config = dict(
    n_layer=12,
    d_model=224,
    n_head=5,
    n_kv_head=5,
    head_dim=64,
    d_mlp=448,
    vocab_size=2048,
    activation='swiglu',
    norm='rmsnorm',
    norm_place='pre',
    norm_eps=1e-05,
    positions='rope',
    rope_base=10000.0,
    rope_fraction=1.0,
    qk_norm=True,
    attn_scale=0.148,
    bias='none',
    tie_embeddings=False,
    parallel_block=False,
    extras=['capped logits'],
    init='normal',
    init_std_qkv=0.0274,
    init_std_o=0.0,
    init_std_up=0.0274,
    init_std_down=0.0,
    optimizer='muon_variant',
    lr=0.00759,
    beta1=0.95,
    weight_decay=0.055,
    lr_head=0.00528,
    warmup_steps=0,
    schedule='cos',
    final_lr_fraction=0.03,
    batch_tokens=[16384, 32768, 65536],
    seq_len=128,
    doc_mask=True,
    train_tokens=212200000,
    steps=6428,
    dataset='wikipedia_en',
)
MLP neurons of a small language model. Each row is named by its layer, matrix (gate and up: input weights) and neuron, and shows model dimensions 16-207. Each number is 128 + 24 x the weight over its row's rms, rounded and kept within 0 to 255. Numbers have three digits each. A neuron's up and down rows have the sign that makes its largest values positive.
After each neuron's rows, "fires on" lists the tokens most often at its 100 highest values on Wikipedia text that the model never trained on. A number after a token or word is its count.

L2.gate190:168175092116144141093105117096114150138117103120096125087093112139110106112127162158135125185185121149135109141135141142056132137112119132145168135142137149161115157105143153156143183141125131144182143134137133147109117078117142130155118168130095111126151105136080160134158111121125123089127109125120114150149151155124131124154118114126146140146128138105114100104122116166063148111136125123135135140150158101138168123143083116135117118138134109121176144090098147146153149123116104116135163074093133108164172131130098138133096121178125133115118131112111163113107172156142131132
L2.up190:120101102163086126145125100095118141108112090123111156134098155132133146124137177172137126146106096134177123133150111175114134160149101155096148177106107148121106164112145118111088128119135102121165099154135127134122130089138166137111148198132101111147156124122120192156114117075145123130114150110115109105128105129124166122107105050122141122149117127151112116141119152103116175125138121111143127144123069128160117183124123115100126114120098116132127131091116131096085155092119136116093148160140117117135118163131159111076124135093114126111135083149103117127136164136125126143
fires on: "art" 29, "Sch" 18, "Mal" 12, "ish" 12, "al" 10, "Cl" 5

L2.gate135:129118118109112142098124064156126155110169127111146158134091142158126095114164157135139102191119139142130145092131108177143169139114136158150146135140159110090124112109181147108082114195112140120130125171135134150123153120128134149092187112109127132141130132100161138134150126154114116119133131119150131127150095081160124116127103105105088113126165112098122167119095099141118110161108147167137166138141080124152097140102119125133147089142115140122121096135108134121157121112076093088119117104153129129104134111149104138122105161148130117115114128131118133144112081164138154109
L2.up135:155114072118089138111108161170111112100091124113123145099155107145157126145140112104119120110076151147110134125127104095106119136109106060102117145106129137160123125172131115126142116138152153148120178141110129177109124136140121143172121129105110086147137134141107109121131105101178148117138118158142153137126148145143121128130111106095108143149094132146162116123153130148138140125105153146136142138133114120132127126136084152098135107127114162177119143168163090169103169123096122149110110091131148072098147164100124118103104145130120092132079119181079127151142124140096101145
fires on: "ag" 27, "k" 17, "d" 9, "ad" 8, "on" 8

L4.gate178:111106111151122100103109170090116171129114102123099107119165149122135165149133118180113141154108123084123170160130163142115103135121105130163106164159120164139124107143135131108139141159174120116111123106092143116141164131108114134149168113099134140172140147078102105126159112119165158127177154152100099127165137133135161087131126134128112100143170149129146101117154148108112160141087136121115060135139122124113081161153143104158131135144151110109121109063131108134065162120158151176138132092144108095154108139162130095138130113116091145166132125118176149083145129143150130089
L4.up178:080162121114105126090101128097135098147153145105127119127131062126151101134127079134117135111117158113116111134124127092120083114088137126119123145112099110130120123090174142137138135139148146084116110108124077095093124120112158131101141133158121142146123098159085158152141136160128141154127086145152163119114144088118095069109138119173114127147141164165149119134125146094093135134150066133140138134141117175107130110152161112124124129133164188150121131082137170092105100085112124122136103120131130145117130167121111124141101134202131160116124124124155101103150146131122153148
fires on: "es" 75, "dis" 6, "de " 6

L6.gate350:121140070124132128120113127092124166091163121133129146098127130102149141110157150182085126086165124113135140141087142099104130096131143115071135118146145173112167134101120133117104129167142128136098152160122139147100104152166152137127089102072127123132104114145099109166165176135085133129129115125086165114103131119159113115107075172136139094144152115065127123079131134131173102113114152120107095133140158107106163074127134127085104134137087137117125120145159153089067113130108134130078112186106098148129118111130133129113158102125075168114120104109119116134107098135119117146
L6.up350:118148149111112132123104112138122119134156116116157107122121178196157141150101094152106122143119134077101112128128133133152139141135162116085129113113144114078089110136138114126096115125198116127139104147136127116101133149066132128152140103135150123112133151132123119146142205164128170142152101108136127154158122145161096134110104147111203122164101125137117121125089145127130133114134098118086137183072157141108117109141102088105100147119132120174126103127144114077147153135110141119104145094103124152128157127121122121111099128163107138156146118162116105200139138125105094115
fires on: "in" 34, "et" 22, "l" 12, "ul" 6, "or" 6, "World " 6

L4.gate99:141112107140136119105107130078128122112110136134079116094121138129165130052142100181124129154107141134106151117165141166094153146137174109124111119119105098183150108148137119112153104095091166088130095126101132108151112114120094115116125139133145110130177141075152152138154101140132108110143127181125129123167116108129174116131138095152137092176131107158163123121125167135154145143116084113116119094135129119115150141138138135118092127132123132108142110139078117109145150103138135080105147173119153079115132116122114110138084121115149127138081117146043110120099137178143123101
L4.up99:111108117134123132080130123117100152120112116109110096135160165092110117108141122160140112132153110136121137095135139126069122102047122115087105152130151156130120155151122145089088128144124116147156137112101119157166096129147165147141109173179106126175154125109138171121108117126127115148132099142103114136116129154136148175142117127142122141127127156115132132119108150130185092127114143098124094115137125116107162154139124179068133120097139119087124163147144160155141097122158103124127127144152083137073128135122149131126130159145145145133137111133114094144145083188144152131
fires on: "al" 25, "e" 20, "per" 13, "z" 10, "art" 9, "ild" 7

L4.gate409:134154163089104089163111137129157141117146139124097098194132101098152146127156110128140099170076080140115147115165119136090181133117153088095133124105143119092146111151093087171065132091128091101088152112112176176124144151131160160139112167143122122143131161124158107156118110084146149128111164135098133109166181153101127115119103092111127121133137130114123113153152167116109126110100143121121133154111122155096109132104120155109132119125122129111141169127147148097101123115146156105130122110142114121162119103111098123106131152096124143095133112117156132127158115120112144124
L4.up409:164126122145153145149112097146106112124107100139138148133145111121152145137179135074090119103078129117162156103093159156122133113140155108153111111110124114075156129176139097137122099125129101128173132100136121072122150090125137080165137110131144096103114157181115110139154119118147141153158111132164102126132140125173162119137158132138149131126089111107128095116131121122119076177122161150090153105124142082132082137157148124055120102129162121103110140157167125091123106125104125165139119142165119132091107137126113133143107145091115117149131167135110143144144111124110109100
fires on: "ed" 59, "med" 23, "place " 9

L6.gate179:106136161109127137120141096133134154146112087098102137130093117131158148126122092145159138163155119113145167165170063117133112089101082136112105125104159134120104132127142153109151097117113104103112114107123126132138120097128121098179120123132106109140154052140132116130122172131125100157123126111094078065144079148131096090096093104147128154122140150132113147133133106096160162114132184111131164153158135137086138081119101130091172119170166141109133114101117135112152170107097103123134148139113112117160128118097123144176093140119115113159124176104124094148101131130094099110
L6.up179:176137173083123156133113136140192116156134121143139148174117148114145104159116139134152111169140137150117148132143074121114113161110087103129130151094094103094134116158156141118137146152149102129159113083122156130119124113123145156132175102141132130124121124187108139126151097114108146176103162060117129148165106170135075166138146126151164064113152141150113164076128130176133140112155125123155127104133163146109114130148113107106134154117121143106119114140091128127116148130119128099056132116103094110147125118129110129174132122155145129111110082129088085162142165093086164123
fires on: "e" 19, "o" 11, "os" 8, "pr" 6, "est" 6

L2.gate289:133167145146136122126110143159135090141126108123145133125168128119104160130130131130135147103070116132099093104137193153051107153111121108090152086122137166116133148092107126128147093112073150149115145137180149160126106130167142101086108134141119117110131109125098132175115152130148150139120097107140116137120134134154109073133109105156123107146167122138114124094128141133156136089116098091117099091123149106126093131101123124095110130141139120149100126156168105098142141100132135151146138151128095097146109158096094153098140146132145129138187100138094119125088153133139142142
L2.up289:088139139161116103150136145128124140144121139161165109140111118144115088123121161127107166041095100127115116156108154107075102176132148092131118109134145131108133111112131142156122118078144143118153109128131112136158139137123127164161159152148132108151200120125113136150113144117161118130131117117139130160118146144103131060113110104185149137154129129128153133132150133124102171140118079092106108163100155129140122096115140102148155113123169076160087139142118120119096152131158113139096139131124114093164125128113083127127107102134120092124154131148125112114102168135095166143
fires on: "," 31, "ver" 13, "gre" 11, "s" 10, "ance" 7, "differ" 4

L6.gate92:121164121157118116098179113117163145140139143142142122074137121128114140096118114116134099097123103089154080118156115146141153067193118135129135130150136138134165143139100129139160126109114112081143179116117160145097133097087129149099143139132126131127153141096120120135080185137112142103108110105113145109101148088096111135118122100085117094188143139144138114129140171157118143118129112098128116132185098151121134116130144151140186143107118151175146135126147115121169110169171144143115131123085145118114139089110116116095140106177159166146127124156143151147122125109108168109
L6.up92:106172151126137116079142123166126153137140132144130142115111123137137154095147087120136118131122101108143137096137093141111114151132124152109157160169096094115142101131149153120131169108152144117134098146105141134163154132160117105133132123143105118114130110117109122089139178153140169127107127095116122150109196072097094183138091163112154094131113097169127086120109133114125124111178120090113115178116129131145127124088137148114062169126101127104149168135135115126142086155120153173140185072106161132128090159146137140104126158180194146126127138141126105132159142092143122161
fires on: ", " 35, "September " 8, "October " 6, "February " 5, "December " 5, "k" 5

L9.gate347:132110148117147103119189148126097142135155138122128167140190117146153138138139133090083132125128115087147062116090165119116104096103145117100141113122133096122145093130127158149121139142104118111135059112094122137121135113155112117145143049151125171141126150133142136128107086134127162131123133145165138137119152122095135114088108127170158140085163147110165170118131165146147105132168128109092114157088139124101120134135132119133146113174129095100121137068107139099129095173127117132149147143095089117143144118107142153170184133125117136159184159128154120140107121102119160131
L9.up347:155087126127132119134100075188132136165124149121098126117151162087143116103141148097114111167136098110153112160131171135132120129094123144112129105126151134130137118110101126141128128140100111150136109133138126127080121137125152127122097122126095142117144128155127151131122087060116136141109137149123155142129107089053141166122164154180130130096133148087084170118143138135095066162147159065110137140131140114145133115128119075132145157120124100139132083119107169163112115116089096131123133177145152129167132132107145162131119139108120165126133152103134126121085106182105139076
fires on: "ot" 13, "ol" 11, "fin" 9, "os" 8, "el" 5, "il" 5

L6.gate224:114143120125119117137120137094098133125105096138124138193135143116137106146143133091132135189116139112126122169107139127164114130073141124120128121133129106102125127131173105110110112124170135131150073114127165129090139169120129097101119091145145111143104108101155184136121165127153142163152119130144136049153155112084124113105104125143087114113150131093128149141114185183096119112119128086105136123175096145117159116105123152083083151128164145107134170134110114107109172124109136123147167102116121121157148145114072088125146114116121099121123112120104124147132106175136112112
L6.up224:126114086154094158126145112058127139105120109117128142095132109114133155125122114151167144165133146114128143147145167136126153094145104168141124125100124138102173152121164094109136091123113095136141125126161110112101134101125158140163126141111094146088155139122156160132127154101154114162137121178113114101155101141153136104149115099148081105143131137091168102109126137122136101155112101095106099172121145085114123135156119150101107125139099131067138141149125134117116175110115101124150096116140179151108106117068116134099128118144085116158115122081123144158150095152160172135
fires on: "al" 17, "v" 9, "ear" 8, "inc" 8, "mon" 7, "af" 6

L4.gate290:113124181096117222140145132105147116134142068170140156114150121178112173123151160139090124121135151147155100128132136112119103103159146136089156133086141144189132126073119097091131150105158118114150134131136110141144135138101136138152132141182110135136122133130128156101138125140120132099098149094130097109125122128125124156149092135098105169104147140141150125163131132137135114123101067143128150091156117086128160087135120132160105108149130123136099119125104101095120107121131093101129130119155138116139076147107145131129147128149117106103131103140151109158128171142104127137
L4.up290:098129171139112150107116164113107135080117085173136124128116103152120072196147152139126148147144160117134144138079103120103173122122157116129143175112133163143110114099131132139116121159107062152124111131187137133133116141111142132099118150147120143092099128138136147120137103157152138094152112150112112108132127119099172133147107125139124103135163107130111127145149117130143140184140118110106135105107156074138133099156140136124190122146091130142109198169123104101151134121141088114099139123107123134147113151133174147100165124173123101092111152113120120136125125098094121117
fires on: "Pl" 22, "Fl" 20, "h" 16, "l" 15, "Gl" 11, "pl" 10

L4.gate58:145107113111160142178123121084120152122128093131128168107130108081123156163119127112124105113147125061129079133124117140134169112164161147114081081077125115102110162124148089151147104108146135106107087117147118128126107120111096093097118121102156106162123182133095163126094122154174097126125097131150099140169129148108149130105119096123127127137132121135105115104076125138141110126145131117139123149114120082121132159092138123117153141126166113121188136099119141163090101137189125151117143137113155148140164130145128159163109143092158101120141122099145165088106136159119162071
L4.up58:130142146149147142155053151120140128125050087120087146071125123084096146109142135086077103100112096104127133119095143132138138117089152132129124143099144162154107127101143103148117107125134157140113111120115126145121151136132170113128116125097127154123110141154130147133144129127128094138132147106139117132104110107137130083107164107127147071166131143128139136125127091099115120115105106114097122124132125135124105118133114114134128122104107139159137134142136102104116138108129145131116126049120135111130164131118084176146164149118133142173123148090136079095131133144149131123
fires on: "em" 52, "par" 13, "peop" 7, "ot" 6

L8.gate269:141103098163150125129118166132079136133122093187124143106121118081153154138111114116079150121121114113127125118100130145099129068108129123109117121112154136100135125133140115154139107088170110121101112116146156111126135125148105165138113160091147125143131132107168139110160135158120109069128076177160106110121153165126136136102137119112100123119134133121095064134124147151145142115112110133115136114100150122146154128174122078141158091102136113184101125128119127088155109158136069119126120088118124148114078146153126078158179101141137131134102127132148103138092128120114090108
L8.up269:137135126102104155142107170114103095115138076105100100137115145140094165134121169146080157127095151114103113179110141135101117119141136106108151154114122163127108158154123096177130136154139081131114104096137159112136142125108170151115109091113142133129151127159140109125121161148112159092164097142124144137112134145145129136106139151138142151105139155136117128119124133122140147139138094105104084154078157131145140112148073088091147106089156072176134120129131167131142136151131111139117091120120109120100140140146113099164105106138123091098122139130179159106113130110124139100
fires on: "l" 76, "il" 9, "yl" 5

L6.gate174:114149143143143169125151100121100154119119137138134104151122110107117087127143127170138143175078139111119119084113099177126122090114162120143141124108129132153124136119143086143183134132120139141149145095122105144108110137116115148118145154116134164115099118139126178132102168096125141162153111165115147094103107116110132092094122189111129083157140086115113153112117162171118108162138121119141135091127112132108135141082126150155126122105143145142146138092099127145123180122105107112130115114116140192126132122127144165111206125115116126186165146134099152150120111162102100103
L6.up174:112113128170131087141114113137097127136122141136143069157129125113090125107143098125129137145145152151167099111145091152136181100134141123146136071136119161120130100125145119115119098121155102167127160116160131076084106102146145119121133139177145145149127085108136154121154146150146158111167179129170108139141150078146150146104146152151159056117126152095123109087132089104117109122164115135124128116134172116107128119103117076156128127098138112143115131099130155112126116189074114155137150132076123141117181090097117128111107150167109091114110133120169137115136100171129131080
fires on: "af" 12, "ret" 10, "al" 9, "h" 8, "for" 8, "re" 7

L6.gate54:146140131116135137106124158156134110135101129162115150117149141145145143145132096146099137138098179101130085119114147149139114085125172150098185167114158149141128126091105104144100116170166126125130130137125130138098132116130120140121133127093133111118130143069088132140131138117103158112128168131138123139132118126118130080116111108100173078147117123132164107142181175077143143109072148090086133098138090117172135152121115136127107146117152143141165114180130130091119128117148168144089102109147152114134140118147145151156152150155142140139132135152135175171097081147121098134
L6.up54:141130172144107131134123083139150106070139139145128141107140149114143114132141168125116107131148079083138115106088116115100144139146144113137104099147143128171153091150163123143165149163111100146109116141127112144096153111112155113136144085072126120102122097166128108122127135115127127126171123151176157158086113126099049131137164154144135142092150139121170124134143116105125100161137147157156133111124138106108082129148107140172080166144148142143138109114113116111124111153124131110100097137137154115113109134150116122135070162140153129082122172116187112156090125136131143103
fires on: "it" 25, "the " 23, "ot" 15, "f" 6, "ef" 5, "ol" 5

L9.gate90:092140100139123132147168136095108139143163128143123151084127138157078199152094097097160158145130119145123153180140099080145176164129081137105096133171134161121102155121112082118145159140091130148142080097176123142134164131117157166143154126118146117122100093140121124112108092107126107098109117150107146157134133122168154155166142129128119141145145170138126108108154138096100113165135109120107104126122129136113132141132109125115105073124131135129087147140138116123125154114080118128137119063138102156118108137115148154111127124122144123121149131155156116092099160136134131154
L9.up90:118138162118118160139164105113099151107122183142111096146178116200116117112136082125135145121159120139106091137164109134153131113080108106141115136176109126139097130143121148135149124156175129125166134153130144158141158140149106132108151102097123157115084131145084117128116106151097145150107120137101126087098137116133123124158145124141126134162180107124090130159167100106132113123133134133074123123142131118141118130160148091134138109139121109101109117123142123096102155122083136118112150111134157122132133170168127160157133167130140077100105137105098121161085144118128180089
fires on: "W" 66, "V" 32

L9.gate253:121171144120145132161163143142151149103147095143114134144092140144116096141117128168134104089118184131136087140151121117138140132137131113134107121147156098116144078108102121116160130144141130130118146104082106120165126145131159153112158151153135099118138119147102136140135128113169110135134101114116150086162091142125099063114100091124112085145136145131095146059143148115149132158146118106114159098144118109107115101126105131111143156105135141129075095114104119090105140110129146146119087123144079128118095135094169103103125170138109150134127164136129164118101110127150089089
L9.up253:116130135071140165124164102142133165098148144136148119175144168139139191162090133130174148113153144143136145102099164137077103132153060150076090163139139128118096140097119130122145188122140136139106126136076131139180162152114129156142117139152125152132138123133112121135129134162115115149146137116099111111117091148152119114119117101143112092101139127118112129133151097097151092135159114098091154113151131091116095148140131120136128137115146135121144150090108117129131108115096162161124146115093111122125154155091121142133164120141133110096098168115073097146152109135114132129
fires on: "a" 54, "o" 14

L6.gate349:122082150142149125136130106142141102115150159143087120118095134119142112079128156121138148155143116161099150111169160113120116112118107107131109124089120175111124129090067110174140114099134167099118117095103136139148166139129127108158169174102125142093128150113166104134141119086118180148081134151109153118150123113132112128102135137129147074176207130123116156088116123141135130105153140130125145137121127128143141148088131131143105167155128139140085100137083138103106115120138175119115116108130102157113171095142126071095121136176115135123166110087094143135128150113129156128
L6.up349:115120129142178141121116116132107099124096120141178107164128139102091167140138121122111146111133167162110142128113134149087130113133114148149149124149168175117150154145145120149136141145182127109110097136160139128122120191151089128149211119161128152124132189139123166106098140110137085118099174142092135100120098127144123158071090107134170111145145103114138136113098090107127082137078155141122187153146145147148128182153136134143165121111138134099110122131136142111133105096107126132178125128165096161115158138098127153139127144138155137123079129119146121109162137137106108129
fires on: "t" 17, "stand" 13, "os" 12, "inn" 7, "place " 5

L6.gate281:150115121111116070129158111144092115116135094061126179106143124099148100096110102133152105106093119124137119148135101142161100136120125117147149183119149150139146143096152121094153131122134107109113143150109159185142134114124136138160183169128130158115124138151088105107138121092122099121110154124101130131144112145155105076125144165132156104161146121111171126090087145128177085129085141134098123137111161113136075156130115140136138120129146077101101133138099083114127126113093143150137133171129108069140120093133094139161116130137129147117077120115127101134127119110156173105
L6.up281:156114123096084132132106173136139119088086136150145171098167147151150131123101113164136082139142156144107155121149105102089141122079117145121071119125148135137134145146123108130152118098161104118133152123163114115139094125119177173136128143141099142133119136132135113153158140145104103111147085162088166130117096122143156157091115158123149167126140135103124129155112139154105139090103130101112175146079142104157132187121147139121152142122097089133128159143137092107093132139138142147083177123116109135091157138120104154100109140103185086104103124138139133108105112152139079141
fires on: "ad" 24, "ed " 10, "and" 9, "on" 9, "and " 6

L8.gate369:156141158134148117122074131155116168090130089126152110074132145131130122140144123146144129130137143115159137121152154127159132146136135175143160139143140139125141107127108118094163114092157135166122116142146122104168132098166054148122126130141092132150099120129145065104167148130080092088121087147144104091151166136137091145126100112152148127141120131127120134106145100153133144167138118065157086124114156118103095138164182130096127149138134167161087129121101149134117123129067148129150103140128120132106131130074146126144120115148152140108090100138122124087090135118150127137
L8.up369:186164131153155129132088110162126144101112072106146107182156166167122120121152137126083131142153120122138143093121148151150141157144139128112136148136126134184131103161109097173129120183106131117099158142143127127139162116136074142139156103174118139115152151182129105099166148134129126115125114128150151108144146099142116153154101125126136106128092162157160070133144086130118127134132149125167079124104135125105135101140116068118125141113116134156092162092108163108148131139085141119129121173134112132114128134147145131135188112107121121120125118140117167090088104103117127114
fires on: "l" 36, "L" 14, "en" 10, "Mar" 7

L2.gate93:132125132102123136126141140125125125146146139098138134092108124128146112130105142150107102131153094113133098116135108115184175141145097128145131077164095097121118170149093094120127086085136133114111108135142111103138090156093112121113104147129127161118105117115115108072108084118109123116126184157123162112109117066133169145129171121112081120087122085126122156154114153136140111120154163191173101132144094151106109116082135135152125109127109088098142118107123111152147096135108130113140103078109125125142148166127145131189117124113132111085161139076147105124092083068125131115
L2.up93:122136128115119127175129118136106117093126105193151110148147136114134126149195156118123137125131118144117123104141149123162127159099110142180143101109172113114122143116147113146135148098153160163170152161155086138141160082123098130115133103124153152140084130113106144120171139159174128133148107090158159099152146117087147135126129130155131082108077087149137086142162136125119101134117126153130102112170136166117097095144138138147147126098143143148127162132131126127163105139069160151081163121081095119125142116110130102117129140122145113181117096116127120131138155074120121137
fires on: "ow" 19, "ov" 16, "p" 16, "ens" 13

L8.gate400:131151151142163140099166127152132142135153158140135143089133156147080157138069107147144128092128086150145134166137140164150130092086135132104160143120128106066105145111125131159123167093129117121110150066111145144128100137138124120129082135126126161167081132151156086121134101129133156151102117146147153140138173118167167148127156125113141104112122119115160151129172147122140112106128140140147147144123117132117140129148109150114137160114158081088118140084149190146127167130137135118119112104140114154117113139166168155144149157132152153139118148138126145116138109137191106125
L8.up400:120132147144103155142151132093091186076139140112120087124110201124146107150113108147126182092125102144121144150135158125132138113087113154146094094118122106133140158121110137152124150123165128143153114108113122124104140144151144116097128068120158116137129139152146075147122122113159159105137131110058108111094160137114123131184169175118108101155125113118119140150128132145107144145110125094135125116136082132176142123126137103118066141119106142132119113155152129144134151157126101148141124101190144107096130181189145143150094133132131121103125126141124135131156156142115103125
fires on: "V" 98

L2.gate228:117117129117127139062152112106093131104130121142135154135132109126103142137178159156105091129081144144135161142101127138137122162136131156077152152145181130118090113087148117148129120148122118153069140142135135194139147123122194108145078138102121082134150122148148110143115148167131154146134123119134104122167138190148123114121121126082125130134118124139119103127155112125136151100134134101142126130125110121131135160170108128129118115149092154154140121120187102098123119176142137139158075140130088111157171118071102121087171113106141152128063110101155116102145126097109130133
L2.up228:151146170125118141133167144161117121139138132094122152156125141122099133134108152180122106159112128145149180142108126105148145119136102115144156134108145126117125121117118122122138124056173154165091140105097102102164144104142135121093112135092165079077145163134120118110137087143158131157141093069133156130158125143113115076152133107124112099124175157166124130112122096122113117130118109123125122086103108110101166141173201134116098178128073148122107104112163101117147145169156109145114113155130097139138145126144112122132124153110096121131160095115133121163128067116123127153
fires on: "well " 16, "\"" 16, "due " 14, "On " 12, "ak" 8, "such " 6

L8.gate287:164105151117133154125115135111139114127155161154158116110138154134162139116105087124102148143165117123118127144067181127149116125148110092114101105120157135163086117120110144102114178116131097067149140125157099136122117109126117163139158154120159180144164155139174096159159115117159136127152123142138144120137153136104146157132125106170194132128166099102149123083115115118112105123140146159152085110149098090141144140129125128180139138086147133104139139082106158167139089139135170083151121100160112134125159141123115136126175131135124099138118115144134098160119112108143116117
L8.up287:143145123117121164062163150123159148121075132113120145135130104155130092138153125145155153130134111167123144126113108107138136153093103141109115140118097152149139131101104114175136134133144138128132120121126136140149151119135100119054089174145113098063121144131110088171189123124125081135153084133124116135148173155142144165136105129180138107144095141096124114151103163152117133107171127133094143124137126122089155130128165109118140127119148149130157107150157121134132143118132112131097128140093133097132146172093110141192128107076150105175128133114160129137148138121130149146
fires on: "H" 52, "M" 34, "Sch" 7, "m" 4

L9.gate256:140149169154144127102157163087122147121144169168085138158097128125137155112166121126130120155141136114107169116103129111088112155127110115160129104110108138121124142112166138166185143132109151140114092125123143176105119112138101122179141106120158128140128157110082125130126132136164119102108093107093100136169117126147114173122139132117129124132079113131103112078140107099115115128118097118105094084172138116162116151112110172166137142110156141139123179110134153142141131155115104129159122161134145161117138167106140165092106105091146128113141160184165115112140129137135120110
L9.up256:135192168152119154142119146124134139138122133132107163118154106092101110185142146138129091156102103100141182119124135130118116118106127133113118122068138134116120108139123133122148126139118159119118131124141147109104119117147152088109095141134124118157088145167145101082100121107130137113131118122123108105123146128137133159121096140112163068136140118175088098165138116158171111106117143127090123117150125144145164115156122153159059140146096151119130138126118123105103121135156174119098128117166153117117141128141068121111143129146148153138135133165126143119089141141160194133
fires on: "ch" 45, "ex" 25, "Ch" 15, "i" 7

L6.gate421:139125092117140167136124124096119144132181163152157152107125149129137106154134112149132117127104131148111129142126173108162140098108128178107130160115110094154125095126131112128149141145086174087153137123121135129085141128130105149165158160134112135154130129156133099088103113141159112158111135169110123113146134112135154136112118157113098108135096160131158142134114175148124124178132118110141080180141092105180066138189131126128126125096122152130136133125148124087104141131126101153116112114135133097147143098133097155157139123131114141131127180091150098101176154068142146133
L6.up421:122121136146125131110098129077109137102124128143140115126143145171123124127122103112109112096123163131144160131106168097141104125143130116123157153134106098112111145133130148176107133127189174132138106112096135103141113131068115131110104115116130105102153129181166126110132134135172146169097132128142092126088106164149134125131106157101114144152119128113119175162136142161070076139118113130123144164170135104147139117149113129136113114115144155119108110140143136117123158090097099182133201109119150128188132136116144105156096121153147140158139170131089139101087169088136156117
fires on: "pr" 25, "os" 15, "V" 11, "inv" 9

L8.gate208:115112121138117085123149148133114140125102099145149153154135160155114158115150114148150118116118089086107113164072110099145101155133151138130155092122084146184130139127173116145159158169157134101139119159122116121111135127144119144113109185105186119134130166134108164132172146134131105163160111115137125121112131126153129114141112141105106135189091115136081181105174148086112088118131133128115152086113141136115087148142159071137117156131162154121171129096096131079110124099177118119149131141158122119087146149127113168083113131132134120159123132143124097119103102128107125128
L8.up208:141144135160122121089149129114075160136148147077178116095142131152117140162112130117139126113140098133109171079134149101134093129131082153146140121137137107148163147130134159132133106092120127067146123149122159120075102169155169134095125147132141111177148153135119109186132107100154117110096128125138108134160183079098121145112138126127100149170086112091136134100117094104139115133106119123115148126141139135101103126140135116168138139106122121117131145173122118136112163100135133130099172149193163138128170152130138137140136120134114124140099131139174156107125165100132132104
fires on: "em" 21, "our" 20, "ex" 11, "i" 10, "des" 6

L4.gate175:146141106166176115118126102131149115123092113140090149105102137128142147120149135156176139099116114122175120126106106147090133103141088116142130117119145116144107145126141137124106175152142113110062129088129171175134110143142157151137088141162169134112128119176153149161103185145141163123159122103177074140142140081171132115124122122121173156116132126127145136119143129138139162141145125160163152118141170119140134164110087120112135097148151111124103114125107084081108128114128148143123137157158083119123144135092153120094125145130085143170183106118124144137123132131135118175
L4.up175:086105124146145138183130123168181111126118115168136128123131130101149142071115131138104129151103144178135126121139119130153138167155126117138134082115085154050133134117092114120162122140106111152185148142079138115117180102171099140127125107140135105089117133137133133164179109131129109136121153115135125157131141133182106143155126159118133170120102108113128111116150151107116156151126118148124102129153103141125106117145135106133123114163121113102113128150161125091171150127103119107157156115124175112151080119130142134153166125105116121124107129137126154092120140115157087118
fires on: "s" 42, "ations" 15, "ards" 10, "%" 8, "es" 5, "ed" 5

L9.gate267:107144107124180156129152165115146140105124175145107128108139160159138133186180116102135164119129105151146165153104077133135124103125157117109147131122129076128106125101098140096114108101125161170149113141148089109119160122167113120163122142103115124094164137115155101139111167151174137157113115143130108123142154148158148129159121099138142118098146094159128156086073143141154149163140105159133144131107155082135087152124098118124135199108175162147147120154100121117127120085099137146111138140113125098137143128100128113154063127138115150134099151145166137107131115125097134125
L9.up267:162136163183137157117150128164114063121143129116126164123121142172116108117116127125087100095122128099116145129143107142140118112107136111081137117150133151097113143126081126135156106111188104126089134123125089100129154122131156110116080138140123116161067153167137134122163105118133119153140117138131107121192116096114133143141100168122158114122127129118146134111113086148093145129131122127133106102144144103133125139149201106124131128097123160129122113191139117110149139114136131133104170108071098092064144178178104124118139110115139130138110155127153159142121103147141104140
fires on: "R" 72, "H" 26

L4.gate240:121112119093127113125199134139130221110115104131143151129145165114099145131121118127147148175139138139135124117115145098082089126111119100117128089078123142155128146127115105148119158149112166131117120146127138127169129104131133107083134129154153101080120137115107109156130096133154165117117143112154138126144095126152098106129156143131147155121129104133103065109094115168110123121121142136134127150081164080122119088121093171115135098162125146149131144173131183138112117108124166122087123162122096179115152139151098126121132120114112158125117153100081133161132131139071113134
L4.up240:155083126139135096157141126139139152155118104144143120168121163087102123146097136107109123160085081102094090101181108112096111143115158088104131108081098178139119145139112117124130121154128156133134122131136133125182124150107134103086115102151157138118166151128078084166124127128180160109122115100136119150142145113169101097122141172123134162153125151163124123114117125144119127142146096099141145111105130120164112103159080154094150093140109131149124127099127142165115119138102163102070087145144111164119133126118075111117119113117119129136111115101100126137140150109069173134
fires on: "En" 29, "con" 25, "ro" 16, "en" 15, "s" 11

L8.gate399:132138110159139139098115125161126145098136113176115086120179166136173134160115146120146158123117104163114190120117142147147097152143102113121116133121155109102141137129134108081119140133131131082145159148137115130109125124114099131133145140105123116142104137101122118111126141123169118095110102126123160121143177105188163143123099147138187124123181141124136177141170154101104095128108110122135059133100098093110146136178108105083162149140104134126084092110122129125075134091110160138138140128111093104126110131111113081178160136123111148121143115112170081163151112127168101148
L8.up399:076127128143202170112128160137138116103131102119150143154082167112136095157130117107165099113145124126146128123124137142125134123123131101105098090177126114098153143138204115082111147123150144089140138143123125120182116107113113112162096104128104145114159159186133066140162130099128165129111097066160118107133140121126142138107109137146148153128109131142119129137132112157125091173147132141119126131147077128150097142128119109125142138161104126121148110126080115140096148071137146152112119137105099122121101177141107143136135150128100166144126146141140107121157092122109140080
fires on: "m" 57, "en" 9, "z" 7, "es" 5, "to " 4